{"num_hidden_layers": 13, "hidden_size": 192, "num_attention_heads": 6, "num_key_value_heads": 6, "head_dim": 32, "intermediate_size": 384, "vocab_size": 5748, "hidden_act": "swiglu", "norm": "rmsnorm", "norm_place": "pre", "norm_eps": 1e-05, "positions": "rope", "rope_theta": 10000.0, "rope_fraction": 1.0, "qk_norm": false, "attn_scale": 0.177, "bias": "none", "tie_word_embeddings": false, "parallel_block": true, "init": "orth", "init_std_qkv": 0.0445, "init_std_o": 0.0445, "init_std_up": 0.0445, "init_std_down": 0.0, "optimizer": "muon_variant", "learning_rate": 0.00604, "lr_mult_qkv": 0.4, "lr_mult_o": 3.0, "beta1": 0.95, "lr_head": 0.0059, "max_grad_norm": 1.0, "warmup_steps": 200, "schedule": "wsd", "decay_fraction": 0.764, "decay_shape": "linear", "final_lr_fraction": 0.1, "batch_tokens": [16384, 32768], "max_seq_len": 128, "doc_mask": true, "train_tokens": 369100000, "max_steps": 15861, "dataset": "wikipedia_en"}
MLP neurons of a small language model. Each row is named by its layer, matrix (down: output weights) and neuron, and shows model dimensions 48-111. Each number is 200 + 40 x the weight over its row's rms, rounded and kept within 0 to 999. A neuron's up and down rows have the sign that makes its largest values positive.
After each neuron's rows, "fires before" lists the tokens most often just after its 100 highest values on Wikipedia text that the model never trained on. A number after a token or word is its count.

L2.down13,216,240,102,192,199,186,211,196,194,114,175,141,293,135,225,202,203,148,271,251,229,195,135,167,182,194,186,184,165,216,278,268,217,209,152,125,193,182,143,135,216,127,249,209,225,167,190,268,227,241,233,215,158,242,241,135,141,167,195,232,301,180,178,292
fires before: "-" 33, "\n" 21, "|" 9, "C" 4

L9.down99,166,186,169,212,243,225,175,215,219,182,177,235,178,241,193,295,212,203,243,228,218,221,164,209,180,227,166,206,241,213,152,161,245,187,138,243,215,242,241,166,277,252,235,153,248,196,194,190,153,218,210,219,189,246,184,211,195,205,214,228,242,212,202,0
fires before: "==" 22, "===" 20, "The" 12, "In" 7, "-" 4, "====" 4

L2.down374,270,229,234,212,206,154,177,234,286,177,239,175,184,197,212,241,215,213,189,211,212,95,170,135,162,204,159,113,242,236,203,236,241,144,244,218,233,215,237,185,185,189,81,250,171,177,255,209,154,192,254,109,162,175,230,248,189,243,152,174,297,195,182,172
fires before: " |" 47, ":" 5

L9.down274,194,183,227,190,197,177,173,212,219,209,250,210,199,200,204,169,256,212,131,136,243,241,200,194,233,258,141,218,191,250,192,188,242,154,235,269,182,212,265,142,177,175,192,159,215,213,187,170,211,195,231,217,154,227,153,204,248,246,183,174,198,153,153,0
fires before: "==" 20, "===" 19, "The" 8, "In" 8

L10.down167,198,184,284,259,199,192,214,159,258,205,252,169,161,231,178,216,195,262,204,131,228,187,229,175,223,196,147,283,226,202,217,214,189,213,183,174,211,193,193,217,278,246,259,236,194,164,227,262,228,173,181,249,147,206,215,233,202,212,224,194,220,228,125,267
fires before: " |" 56, "–" 5

L9.down344,237,191,126,181,240,211,164,224,179,185,179,151,232,153,88,170,164,177,247,221,211,208,224,179,227,195,237,219,218,232,176,231,191,269,166,226,182,204,174,227,242,203,179,222,127,224,156,179,267,136,153,147,226,212,143,243,151,167,179,237,217,171,182,89
fires before: ":" 45, " (" 5, "inal" 4

L8.down140,187,187,235,125,198,229,153,188,239,216,254,235,217,206,228,156,196,233,189,218,213,189,191,227,219,224,191,234,203,229,217,181,220,184,239,209,212,230,205,208,202,237,205,198,171,197,196,143,167,164,200,117,249,181,188,201,241,166,264,219,196,212,207,0
fires before: "==" 27, "===" 11, "The" 10, "In" 8, "On" 4

L8.down374,111,184,160,261,204,262,191,210,154,186,191,209,173,187,246,181,231,200,194,213,179,171,242,180,241,185,256,198,210,236,207,178,164,252,108,188,202,119,218,197,252,193,172,178,193,154,225,209,239,193,191,114,202,195,177,148,201,159,247,199,227,209,190,202
fires before: "\n" 36, ":" 19, " a" 10, " (" 5, " of" 4

L10.down194,171,219,210,232,158,188,202,146,222,196,198,175,178,212,162,231,237,220,163,226,166,225,233,216,229,217,228,152,190,206,160,170,166,231,167,150,207,182,169,222,159,227,235,117,183,252,148,253,192,292,159,171,126,178,233,202,195,219,236,200,236,170,125,189
fires before: "-" 68, "\n" 14

L2.down52,160,208,160,216,255,232,164,215,213,185,202,136,214,110,207,222,213,163,131,218,158,220,171,175,237,238,258,246,180,122,202,255,193,145,203,116,178,111,243,237,190,141,180,92,189,178,201,152,178,207,177,142,181,201,203,216,249,211,239,219,254,176,176,179
fires before: "-" 59, "\n" 16, "=" 5, "|" 4

L2.down327,153,231,230,219,157,233,179,171,212,213,204,262,193,188,245,214,170,261,227,208,235,134,269,153,221,156,139,159,201,185,180,189,201,169,207,250,186,229,195,153,165,182,257,225,183,254,241,173,238,100,210,230,205,234,159,250,202,182,190,160,210,239,130,187
fires before: "\n" 45, "," 9, "==" 7, "-" 6, "The" 5

L9.down221,129,194,230,257,206,214,179,156,211,244,180,169,189,218,176,195,201,200,189,138,212,248,78,170,213,202,216,171,84,215,139,159,193,174,209,141,180,215,186,184,215,167,170,215,189,288,195,218,215,212,154,240,219,262,234,228,209,228,178,182,232,207,204,218
fires before: " |" 48, "\n" 6, "ant" 4, "son" 4, " (" 4

L10.down367,179,160,117,242,112,176,196,222,186,154,205,242,176,195,189,151,209,200,190,160,151,164,279,212,196,220,191,196,193,204,186,252,202,170,237,216,192,216,241,186,244,242,184,227,143,214,261,238,193,194,143,145,227,230,186,152,169,208,215,165,222,143,195,211
fires before: "-" 50, "\n" 6

L9.down84,229,175,231,118,276,236,225,177,220,141,219,197,226,263,132,196,198,173,182,210,199,211,175,220,200,272,226,145,281,166,171,186,169,160,228,215,242,216,242,104,151,152,222,192,145,165,196,178,196,225,152,129,174,251,224,229,243,207,234,122,178,168,189,210
fires before: "-" 68, "\n" 18

L2.down84,200,245,202,196,230,193,241,245,149,208,270,225,130,163,215,185,194,199,180,123,174,228,241,267,231,182,174,184,205,191,145,252,277,164,256,199,156,188,250,314,174,193,147,173,168,151,196,127,216,219,180,191,218,213,173,209,177,159,208,184,186,196,214,216
fires before: "–" 28, "," 17, " |" 13, ")" 12, "." 7

L7.down31,158,131,210,240,223,190,233,176,239,255,225,153,182,205,210,305,228,143,192,186,123,217,223,242,201,195,206,254,153,180,154,210,175,157,223,172,152,214,140,135,159,215,213,180,152,236,285,239,282,132,141,203,173,224,215,179,196,169,173,139,166,183,158,181
fires before: "-" 59, " the" 20, "\n" 8

L9.down298,242,183,163,286,238,187,202,173,233,175,202,155,205,187,210,242,242,211,177,179,226,205,211,194,187,240,196,224,117,286,192,123,239,161,77,270,215,216,192,136,226,105,145,268,201,235,229,281,157,183,128,204,241,159,163,230,190,211,190,149,267,187,260,185
fires before: "\n" 37, " In" 9, " The" 7

L8.down151,204,196,243,156,215,198,217,208,216,167,170,220,201,175,223,212,241,160,114,203,191,168,221,202,225,193,200,187,190,220,225,206,203,196,298,206,223,224,264,216,222,183,202,181,204,227,244,210,233,211,203,156,232,188,201,174,204,199,189,188,240,177,185,0
fires before: "==" 25, "===" 13, "The" 10, "In" 8

L2.down189,225,285,150,186,192,221,179,187,193,174,212,184,224,223,164,252,169,175,178,216,211,209,246,216,197,198,202,184,271,247,143,202,183,212,291,167,229,200,225,186,256,229,119,225,212,224,240,196,207,162,185,187,238,235,178,173,204,222,174,190,201,234,212,244
fires before: "\n" 44, " |" 5, ";" 5, ":" 4

L2.down201,179,169,260,169,243,141,202,210,174,192,176,194,205,157,196,291,211,199,218,191,211,246,216,181,225,213,217,229,186,261,227,173,235,284,191,180,225,195,172,223,211,243,241,215,143,171,255,128,220,180,207,262,204,214,171,188,231,223,165,234,188,139,225,13
fires before: "," 24, "." 18, " and" 6, " |" 4, "'s" 4, "\n" 4

L8.down230,209,147,234,112,210,160,167,171,263,150,187,216,191,177,212,219,213,221,196,205,312,200,229,218,212,273,168,203,258,141,182,153,170,147,164,217,203,200,204,214,168,186,191,240,160,186,202,207,223,201,118,158,209,207,160,253,138,237,181,185,141,187,180,285
fires before: "\n" 20, ":" 17, " " 16, " time" 5, " (" 4

L10.down379,236,226,203,218,239,275,177,174,209,163,266,195,159,159,189,177,239,150,238,141,94,193,164,155,208,176,159,206,174,276,237,224,186,214,200,247,225,151,154,209,241,233,175,169,184,197,144,218,258,193,192,153,254,232,154,235,214,141,244,212,250,240,234,235
fires before: ":" 78, " |" 17

L3.down270,152,243,184,211,138,175,115,223,208,174,135,174,187,240,177,252,143,197,182,184,162,137,194,197,170,196,217,185,224,203,166,209,157,199,189,189,236,216,206,250,159,214,199,138,160,162,163,250,158,174,163,187,180,195,173,278,190,184,185,214,234,193,198,198
fires before: "\n" 46, "The" 5, "American" 4

L3.down65,180,221,259,261,208,206,234,212,198,169,168,244,132,213,154,158,169,207,204,265,234,197,239,200,219,161,214,239,202,178,217,219,186,292,226,158,188,189,206,237,205,211,216,198,138,222,155,208,193,192,254,171,136,209,229,137,277,151,184,203,244,168,203,200
fires before: ":" 38, " (" 10, " mi" 10, "\n" 6, "+" 4

L7.down90,195,213,188,214,239,195,204,204,129,140,162,163,222,221,198,105,217,183,185,181,121,232,193,246,214,167,260,167,248,219,177,205,230,197,309,196,111,201,154,197,253,164,265,140,240,229,283,168,164,121,143,176,218,192,165,229,241,223,191,181,233,145,225,91
fires before: "\n" 32, " " 14, " Candidate" 14, " Year" 4, "|" 4, " Pop" 4

L8.down133,213,179,256,233,187,195,188,194,204,160,237,232,258,115,236,157,207,227,224,256,215,274,260,213,142,258,164,215,218,255,80,226,194,224,260,219,148,193,262,200,199,216,215,195,174,182,203,263,244,157,176,151,193,184,213,295,145,252,154,206,199,234,251,207
fires before: "\n" 21, " a" 15, " UTC" 8, ":" 4, " mass" 4

L8.down289,144,244,188,158,145,221,249,162,231,161,248,180,181,210,158,133,172,206,200,170,216,190,279,196,167,216,218,200,243,157,190,195,233,193,186,156,186,140,147,202,260,211,156,207,181,184,197,237,249,238,187,196,240,137,230,241,176,170,179,151,259,244,132,249
fires before: "\n" 60

L2.down115,242,151,159,204,148,165,179,234,205,275,153,127,264,157,147,236,193,143,224,213,211,158,310,183,210,195,252,210,229,163,178,136,193,153,179,150,207,251,235,211,174,205,161,239,204,253,170,181,187,187,234,198,200,228,166,252,187,246,230,196,263,218,273,142
fires before: " |" 29, "–" 14, "\n" 13, " (" 5, "==" 5

L2.down193,203,197,280,226,196,159,161,138,187,203,227,170,230,203,197,214,241,197,158,183,184,218,273,236,155,221,228,129,251,243,173,236,161,134,89,198,145,164,191,164,186,239,197,93,153,166,137,184,211,183,157,251,246,180,185,172,212,158,209,228,176,193,287,214
fires before: " |" 31, " Label" 9, " \"" 8, ";" 6, " Form" 6

L2.down4,228,126,224,193,274,184,189,215,173,206,134,193,236,193,237,179,193,188,171,132,236,233,232,150,178,266,233,193,186,181,161,172,120,235,242,164,251,206,180,105,200,187,250,164,224,145,145,204,179,209,170,174,213,144,259,193,247,241,159,179,253,175,285,131
fires before: "\n" 53, ":" 4, " was" 4

L9.down219,190,211,221,263,150,157,193,271,217,249,243,182,86,185,157,166,301,179,190,209,154,214,111,240,172,209,233,249,229,234,206,216,185,173,164,174,211,198,174,131,268,210,187,219,159,232,225,230,225,228,189,236,151,241,170,200,224,241,247,173,161,170,122,218
fires before: " in" 36, ")" 10, "," 5, ")," 5, " the" 4, "-" 4

L8.down53,164,181,145,194,241,241,137,214,233,144,194,222,187,236,171,240,322,228,279,195,318,140,188,187,148,187,142,187,189,319,240,167,216,174,163,205,246,239,190,199,185,203,156,239,187,172,222,205,224,147,185,164,184,167,237,164,220,183,161,135,224,166,222,168
fires before: "\n" 100

L9.down326,220,183,155,151,176,169,224,223,184,197,226,160,201,123,123,242,134,182,141,201,216,219,251,231,210,205,167,195,259,215,166,221,192,245,170,179,100,171,148,175,158,221,198,205,119,146,256,231,218,206,177,206,182,89,215,199,235,185,144,199,206,216,244,222
fires before: "|" 81, "\n" 6, "|---|---|---|---" 6

L8.down209,246,167,244,254,195,167,115,182,230,251,164,162,203,231,215,160,230,214,215,194,183,218,210,249,170,195,194,195,200,160,153,152,183,190,227,174,195,174,277,219,139,242,87,141,158,301,177,200,228,137,195,169,123,212,194,254,167,175,178,176,105,256,201,122
fires before: " •" 33, " UTC" 12, " Time" 6, "ol" 5, " Synonyms" 4, " |" 4

L9.down280,252,130,173,228,236,193,232,197,141,203,195,186,150,264,148,233,190,91,169,197,184,243,218,251,203,168,206,147,135,239,167,207,186,213,282,241,203,192,228,165,136,164,203,253,170,231,287,161,216,170,215,264,171,216,173,149,187,165,218,237,143,202,180,210
fires before: " |" 36, ":" 18, "cess" 5, " Summer" 5

L2.down169,206,253,217,220,213,187,189,244,189,164,191,169,185,195,192,87,217,209,147,150,175,238,219,150,166,157,214,265,171,170,233,238,164,171,211,201,258,200,215,219,143,216,216,181,152,145,183,175,253,215,170,110,206,176,212,207,236,182,214,136,149,208,172,101
fires before: "-" 77, "\n" 13

L8.down338,224,204,135,145,252,133,210,261,219,174,137,151,191,156,199,137,209,146,166,229,188,154,225,294,122,138,223,224,201,214,239,204,253,137,150,232,166,201,165,203,158,184,201,191,189,242,247,221,137,218,197,200,125,199,186,221,265,149,166,264,156,125,239,198
fires before: "|" 48, "=" 23, "-" 6

L9.down22,235,185,190,167,200,238,193,173,174,226,207,218,192,159,169,174,194,205,236,259,257,166,259,177,266,204,195,198,234,233,176,230,225,330,217,190,226,173,251,196,200,213,189,160,184,171,265,220,227,211,219,193,279,176,183,149,193,201,187,187,179,223,125,6
fires before: "==" 24, "===" 14, "The" 11, "In" 8

L10.down92,114,253,138,164,226,269,226,171,197,161,263,230,140,193,230,158,260,242,192,197,160,139,195,144,188,220,206,172,263,190,226,258,230,242,211,249,242,233,192,230,334,205,140,265,197,185,178,202,225,127,223,206,193,148,208,244,164,162,183,162,135,208,210,203
fires before: "ing" 21, "ed" 21, "ment" 10, "es" 6, "ions" 4

L3.down194,201,238,184,216,272,217,197,138,161,218,146,132,170,117,212,290,213,172,222,198,169,241,254,203,234,237,270,141,167,160,223,180,196,182,218,174,224,201,249,94,198,298,214,185,155,198,185,145,216,200,226,161,199,197,190,167,248,172,171,169,227,178,280,168
fires before: ")" 20, "–" 17, "," 14, "." 12, ")." 6, " |" 5

L10.down383,149,259,230,175,260,259,206,139,200,165,237,250,222,211,106,157,227,174,147,131,152,223,234,119,124,190,208,172,185,239,173,153,264,228,163,183,160,93,181,209,182,203,166,140,144,199,221,149,186,213,154,173,168,236,226,260,159,224,194,217,285,272,208,178
fires before: "-" 87, "\n" 12

L2.down330,139,193,148,154,152,195,250,251,198,264,168,213,139,167,195,253,199,192,189,195,241,166,245,262,200,191,190,191,299,192,168,244,196,169,221,188,203,204,150,204,176,195,109,242,173,129,163,199,252,227,238,173,189,212,175,204,250,179,192,165,159,204,191,157
fires before: " to" 21, "." 13, ")" 9, "retary" 5, " |" 5, "urity" 4

L9.down114,240,196,166,205,245,247,158,166,222,231,194,166,174,183,248,173,209,200,211,281,214,191,217,161,188,224,142,152,183,124,163,191,145,220,186,182,237,118,176,136,254,191,150,264,232,198,156,158,155,260,191,221,195,218,240,192,97,186,184,156,249,241,252,209
fires before: "\n" 22, "″" 13, "|" 13, "-" 12, " \"" 4

L3.down1,282,192,192,207,174,230,175,248,204,208,167,207,126,169,164,251,111,173,263,206,190,234,255,256,178,199,275,197,258,201,170,223,180,278,217,173,165,229,186,232,192,244,214,220,192,266,248,233,236,136,186,149,217,158,204,213,228,181,207,285,225,176,209,247
fires before: "\n" 36, " as" 9, " on" 6, ":" 6, " for" 4, "ill" 4

L8.down312,229,268,220,243,232,164,167,196,152,185,165,160,222,247,173,218,180,189,240,158,176,105,216,201,187,162,244,173,180,146,164,238,122,164,178,220,210,199,183,210,189,222,208,261,156,218,252,199,202,150,193,228,223,227,242,170,192,191,196,145,208,156,244,82
fires before: "\n" 50, "-" 4

L9.down260,141,219,164,252,227,120,246,210,173,202,209,199,195,232,173,206,195,167,138,215,179,183,134,237,174,208,246,165,248,179,220,209,175,146,192,163,150,87,157,137,189,192,217,175,228,206,174,183,182,194,192,214,152,149,204,203,279,242,226,213,241,231,224,224
fires before: " |" 27, "," 16, ")" 6, "ulation" 5

L7.down162,157,206,230,206,173,201,199,182,206,226,203,280,237,188,270,238,194,293,235,185,196,176,243,217,167,206,241,179,149,246,249,234,190,168,179,182,206,168,157,249,168,210,233,243,135,160,180,207,183,244,257,209,148,158,208,226,210,215,203,215,244,251,183,186
fires before: " |" 35, "==" 8, ":" 7, "ins" 4, " of" 4

L9.down76,244,166,250,261,270,169,186,242,220,211,221,190,149,122,193,216,216,229,240,186,182,218,297,219,233,187,153,152,182,179,183,197,242,142,211,134,242,156,213,243,141,224,141,166,189,223,169,176,265,255,151,241,107,255,188,193,149,222,222,215,239,210,240,175
fires before: "\n" 60

L2.down284,230,212,271,163,238,196,180,230,205,178,295,184,155,217,139,182,170,221,213,193,128,192,143,202,170,293,216,266,239,282,225,257,212,177,204,173,137,214,119,185,261,241,149,217,148,206,144,253,156,191,209,201,251,179,294,209,200,236,205,192,251,115,161,222
fires before: " |" 20, ")" 11, " –" 10, ":" 9, "," 4, " (" 4

L2.down196,260,200,206,184,206,189,189,231,244,158,160,232,165,209,295,94,167,249,211,160,233,207,193,143,221,131,262,186,213,230,195,252,219,171,196,227,180,179,246,205,242,156,215,246,225,210,179,234,303,84,161,196,168,273,226,119,190,306,143,280,197,266,256,252
fires before: "-" 29, ":" 9, " J" 7, " D" 6

L10.down339,114,172,242,126,208,107,269,196,188,181,225,226,226,185,248,170,182,246,206,282,193,171,238,216,181,132,240,230,134,154,180,241,212,218,229,283,245,215,228,212,286,129,237,196,122,174,218,223,165,202,199,133,141,208,152,234,210,205,149,211,212,171,173,98
fires before: "er" 21, "ers" 15, "ing" 12, " |" 10, "ed" 9

L8.down94,211,185,156,260,187,167,219,166,176,181,203,134,140,191,236,168,167,204,221,207,240,196,245,228,181,281,234,175,214,223,206,201,192,91,186,211,255,219,234,194,207,146,221,177,207,215,227,202,253,249,206,164,175,225,67,247,265,177,193,243,216,245,130,42
fires before: "===" 21, "==" 16, ":" 10, "The" 10, "In" 8

L9.down197,184,299,149,137,193,224,201,253,131,130,157,191,231,207,199,182,181,222,184,204,209,148,180,139,180,104,204,245,186,222,223,215,244,197,169,162,170,201,199,238,181,191,173,218,147,272,267,250,249,117,243,203,148,186,168,180,169,177,187,153,220,207,178,211
fires before: "\n" 36, "|" 34, "|---|---|---|---" 7, "|---|---|---|---|---|---|" 4

L8.down342,222,177,173,220,221,169,156,187,170,256,234,238,283,201,215,212,200,184,170,173,228,201,193,170,250,126,186,225,146,148,195,158,215,200,113,193,164,255,197,187,166,155,186,155,174,182,271,199,199,194,113,184,247,184,180,215,214,162,251,132,228,188,187,45
fires before: "\n" 79

L7.down52,173,143,178,205,189,235,217,238,207,209,213,155,225,138,214,230,211,246,242,170,192,189,240,188,212,167,213,134,79,221,211,168,197,178,147,236,311,165,210,197,141,140,239,240,208,202,230,213,167,190,150,180,230,238,219,250,239,181,189,142,234,197,204,46
fires before: "\n" 45, " The" 7, " In" 7, " He" 7, " It" 4

L7.down298,230,212,265,186,199,168,199,186,233,170,259,153,185,152,238,136,186,208,173,142,194,145,212,223,261,226,157,163,140,256,134,155,204,205,218,212,216,200,169,195,221,206,191,252,163,229,270,213,164,179,226,259,235,167,129,181,189,148,219,195,220,245,210,19
fires before: "==" 26, "===" 14, "The" 9, "In" 8

L2.down208,208,214,230,231,279,157,243,196,145,197,232,188,282,196,209,241,252,89,146,180,173,148,169,181,261,251,154,280,206,285,166,266,204,218,245,161,138,177,198,218,188,184,218,173,192,174,224,206,158,157,121,243,192,165,159,225,161,205,211,191,260,232,209,179
fires before: " |" 38, " (" 10, "%" 9, "50" 8, ")" 8, "00" 6

L2.down126,145,201,184,241,253,301,101,235,246,183,159,184,195,120,232,180,211,213,299,192,207,222,205,230,212,183,190,169,200,128,232,226,197,192,178,171,193,206,196,179,246,182,190,202,187,211,217,154,192,245,264,188,253,175,179,186,215,149,146,167,234,226,217,191
fires before: "–" 23, "," 20, " |" 16, "." 12, ")" 6

L2.down82,175,173,171,143,270,202,177,258,129,218,246,165,179,237,135,254,194,173,251,95,215,149,196,174,195,252,132,176,135,282,217,169,196,216,178,166,199,241,170,241,253,235,251,173,184,212,252,258,212,176,210,125,223,262,222,273,194,242,211,185,86,213,191,233
fires before: " |" 59, " (" 10, "," 8

L9.down305,200,174,201,225,221,172,186,227,193,222,196,173,223,211,238,244,194,226,194,152,144,171,198,247,209,164,282,195,171,254,180,200,286,217,196,216,256,203,193,240,153,156,169,145,186,272,261,215,202,176,171,196,245,245,167,177,221,196,222,159,236,197,210,0
fires before: "==" 22, "===" 18, "The" 9, "In" 6, "====" 5, "-" 4

L7.down228,211,237,213,163,210,199,216,215,223,195,145,232,200,155,246,191,265,148,82,239,205,167,254,207,260,229,218,197,200,237,248,211,197,193,275,177,207,200,261,176,193,200,206,198,202,216,238,248,229,232,227,146,286,202,160,174,180,172,219,260,252,155,165,56
fires before: "==" 20, "===" 18, "The" 10, "In" 6, "====" 5, "-" 4

L7.down381,139,136,255,250,237,180,168,192,268,197,235,190,204,247,214,263,208,192,145,220,232,231,210,211,177,163,179,189,184,229,191,140,221,147,139,222,248,220,246,153,230,131,207,197,218,250,228,263,216,182,150,133,228,189,170,171,184,172,222,189,260,173,235,0
fires before: "\n" 28, " He" 17, " The" 7, " In" 7

L10.down309,231,223,197,246,185,143,205,231,195,178,198,167,184,269,191,238,226,205,178,173,190,226,219,216,175,225,253,229,115,199,179,173,164,229,55,303,207,278,248,194,182,72,253,234,140,222,247,240,219,233,208,250,190,252,101,246,190,272,192,168,248,146,198,32
fires before: "\n" 35, " The" 12, " It" 6, " In" 6

L9.down378,172,161,160,224,217,219,204,182,204,243,203,194,220,216,205,156,230,195,204,221,204,190,249,161,191,165,249,199,253,234,213,191,219,252,201,230,171,199,212,167,271,239,193,137,224,139,252,172,268,140,205,216,204,237,188,156,211,201,279,154,210,206,207,20
fires before: "," 57, " (" 4

L3.down6,201,212,195,202,238,184,188,228,178,238,207,137,182,121,179,156,230,144,193,225,189,181,226,143,228,197,209,178,249,187,240,218,133,200,236,195,159,187,197,213,201,217,200,242,249,137,171,211,133,216,157,134,234,108,185,289,151,173,258,162,221,148,242,234
fires before: " |" 32, "–" 18

L2.down158,216,209,175,121,178,174,209,163,151,199,162,189,244,226,163,203,195,241,157,200,166,210,208,137,192,288,266,263,266,251,199,192,222,128,154,254,191,234,202,246,173,245,198,334,183,196,236,166,182,234,183,176,188,117,167,220,216,200,207,206,141,231,157,306
fires before: "\n" 35, "-" 18, ":" 11, "." 4

L8.down132,175,189,227,180,248,182,217,163,219,228,173,293,242,210,242,163,242,234,229,211,177,168,136,196,148,178,133,159,184,128,179,237,196,169,166,273,167,272,226,196,231,258,246,196,224,234,186,143,290,257,173,246,207,217,193,124,237,222,253,176,210,168,236,221
fires before: ":" 17, " D" 13, " L" 11, " W" 8, "):" 6, "and" 4

L8.down208,265,186,217,223,216,202,251,216,207,160,136,233,239,181,151,273,146,185,230,227,136,163,254,165,279,252,224,205,137,154,195,226,206,211,156,174,233,159,226,196,218,231,174,154,216,228,214,194,325,183,224,211,169,238,199,128,277,134,183,88,303,225,213,181
fires before: "," 42, "." 12

L9.down246,267,247,182,267,225,262,209,157,208,196,255,208,214,140,217,207,201,266,269,127,215,171,217,243,159,201,147,181,240,220,215,169,200,297,188,186,167,186,231,223,144,186,205,197,240,231,192,172,205,149,180,208,216,203,235,220,108,169,128,259,162,156,177,65
fires before: "===" 28, "==" 17, "The" 8, "====" 5, "In" 5, "-" 4

L3.down127,234,231,225,137,224,148,177,262,190,190,91,213,206,124,194,157,207,135,205,173,179,160,194,224,190,226,264,147,175,179,272,275,204,210,236,199,170,221,211,256,182,209,185,153,226,173,144,233,231,174,263,166,213,209,206,185,196,158,206,231,255,168,223,164
fires before: " |" 80

L8.down194,184,149,219,245,187,198,213,220,208,187,140,197,189,196,221,224,197,262,242,173,211,241,213,212,207,226,143,241,179,207,214,214,160,222,196,239,253,156,153,251,188,186,187,189,152,221,163,63,262,239,174,142,220,202,166,107,183,222,161,149,187,197,150,123
fires before: " (" 20, "2" 13, "\n" 10, ")" 7, "^{" 6, "ip" 5

L7.down117,241,281,232,171,167,161,196,178,171,218,197,182,147,232,196,176,235,244,203,205,202,179,217,204,226,187,189,214,167,127,230,221,192,241,156,205,156,214,195,187,226,149,204,145,159,165,165,187,167,184,138,240,247,187,210,177,271,217,318,189,190,183,256,182
fires before: "\n" 36, " " 4, " Preceded" 4, " ±%" 4, " Party" 4

L2.down241,242,201,291,181,184,228,271,218,186,160,232,172,140,212,178,285,212,151,174,229,152,156,216,159,193,218,139,171,189,187,158,247,193,163,199,206,188,246,166,147,234,286,255,143,167,115,153,203,166,150,136,275,162,178,227,184,217,204,206,219,189,167,164,290
fires before: " |" 41, "." 10, "'" 9

L2.down2,180,205,288,191,196,244,202,222,226,235,162,119,171,229,222,230,199,231,142,194,171,219,200,209,170,189,176,189,243,182,198,192,278,188,242,200,205,179,199,260,189,206,341,151,148,163,246,230,188,173,169,188,227,192,185,218,212,251,126,208,221,276,207,186
fires before: " |" 34, " D" 8, " W" 7, " L" 6, " Under" 4

L9.down101,210,217,197,155,152,206,227,178,159,202,173,261,197,211,221,188,190,268,188,237,166,185,250,218,205,252,198,180,209,219,179,250,259,252,183,180,152,225,141,255,230,198,198,244,229,205,267,180,210,210,252,246,226,142,186,146,229,169,186,171,267,197,218,279
fires before: "|" 36, " was" 11, "|---|---|---|---" 7, "\n" 6, " is" 4

L2.down102,246,212,226,181,246,171,183,249,251,170,165,184,165,136,126,183,146,165,245,220,134,180,255,237,154,206,221,253,201,161,247,184,279,234,139,225,205,178,221,282,147,172,128,243,169,181,199,111,146,213,183,132,159,211,207,148,231,144,192,249,273,226,207,207
fires before: "," 21, "." 12, "–" 11, ")" 9, " and" 6, " |" 5

L7.down272,300,223,194,247,186,172,216,169,218,184,209,231,150,167,247,260,172,203,158,232,164,156,288,224,222,228,105,194,132,156,131,135,251,201,127,216,217,250,194,174,209,163,207,212,280,136,202,238,178,211,275,284,228,155,194,195,280,189,213,205,227,145,215,152
fires before: "\n" 94

L10.down7,295,210,148,217,247,245,157,222,234,163,190,162,171,219,229,211,194,220,277,217,250,178,184,225,154,177,160,204,266,240,239,269,153,178,178,193,216,223,152,188,161,182,242,131,166,187,209,246,194,188,166,171,220,179,261,147,221,149,235,163,146,224,216,189
fires before: " of" 36, "." 12, "," 10, " and" 6, " in" 4

L7.down329,191,180,177,184,102,184,243,212,168,215,210,227,178,235,113,267,174,261,226,210,254,150,211,198,227,202,227,172,178,143,261,291,286,280,208,198,205,248,114,211,266,226,217,225,127,194,213,209,218,228,207,142,157,212,195,132,159,142,180,163,169,184,127,180
fires before: "\n" 65, "ined" 5

L9.down172,186,222,207,152,191,197,211,213,191,145,176,205,184,145,218,192,238,203,159,217,233,195,240,232,219,186,237,180,206,209,231,213,202,164,337,193,226,181,205,196,215,222,228,181,174,208,187,172,204,163,200,204,214,163,152,220,204,199,194,167,204,232,198,0
fires before: "==" 21, "===" 17, "The" 11, "In" 8, "-" 4, "====" 4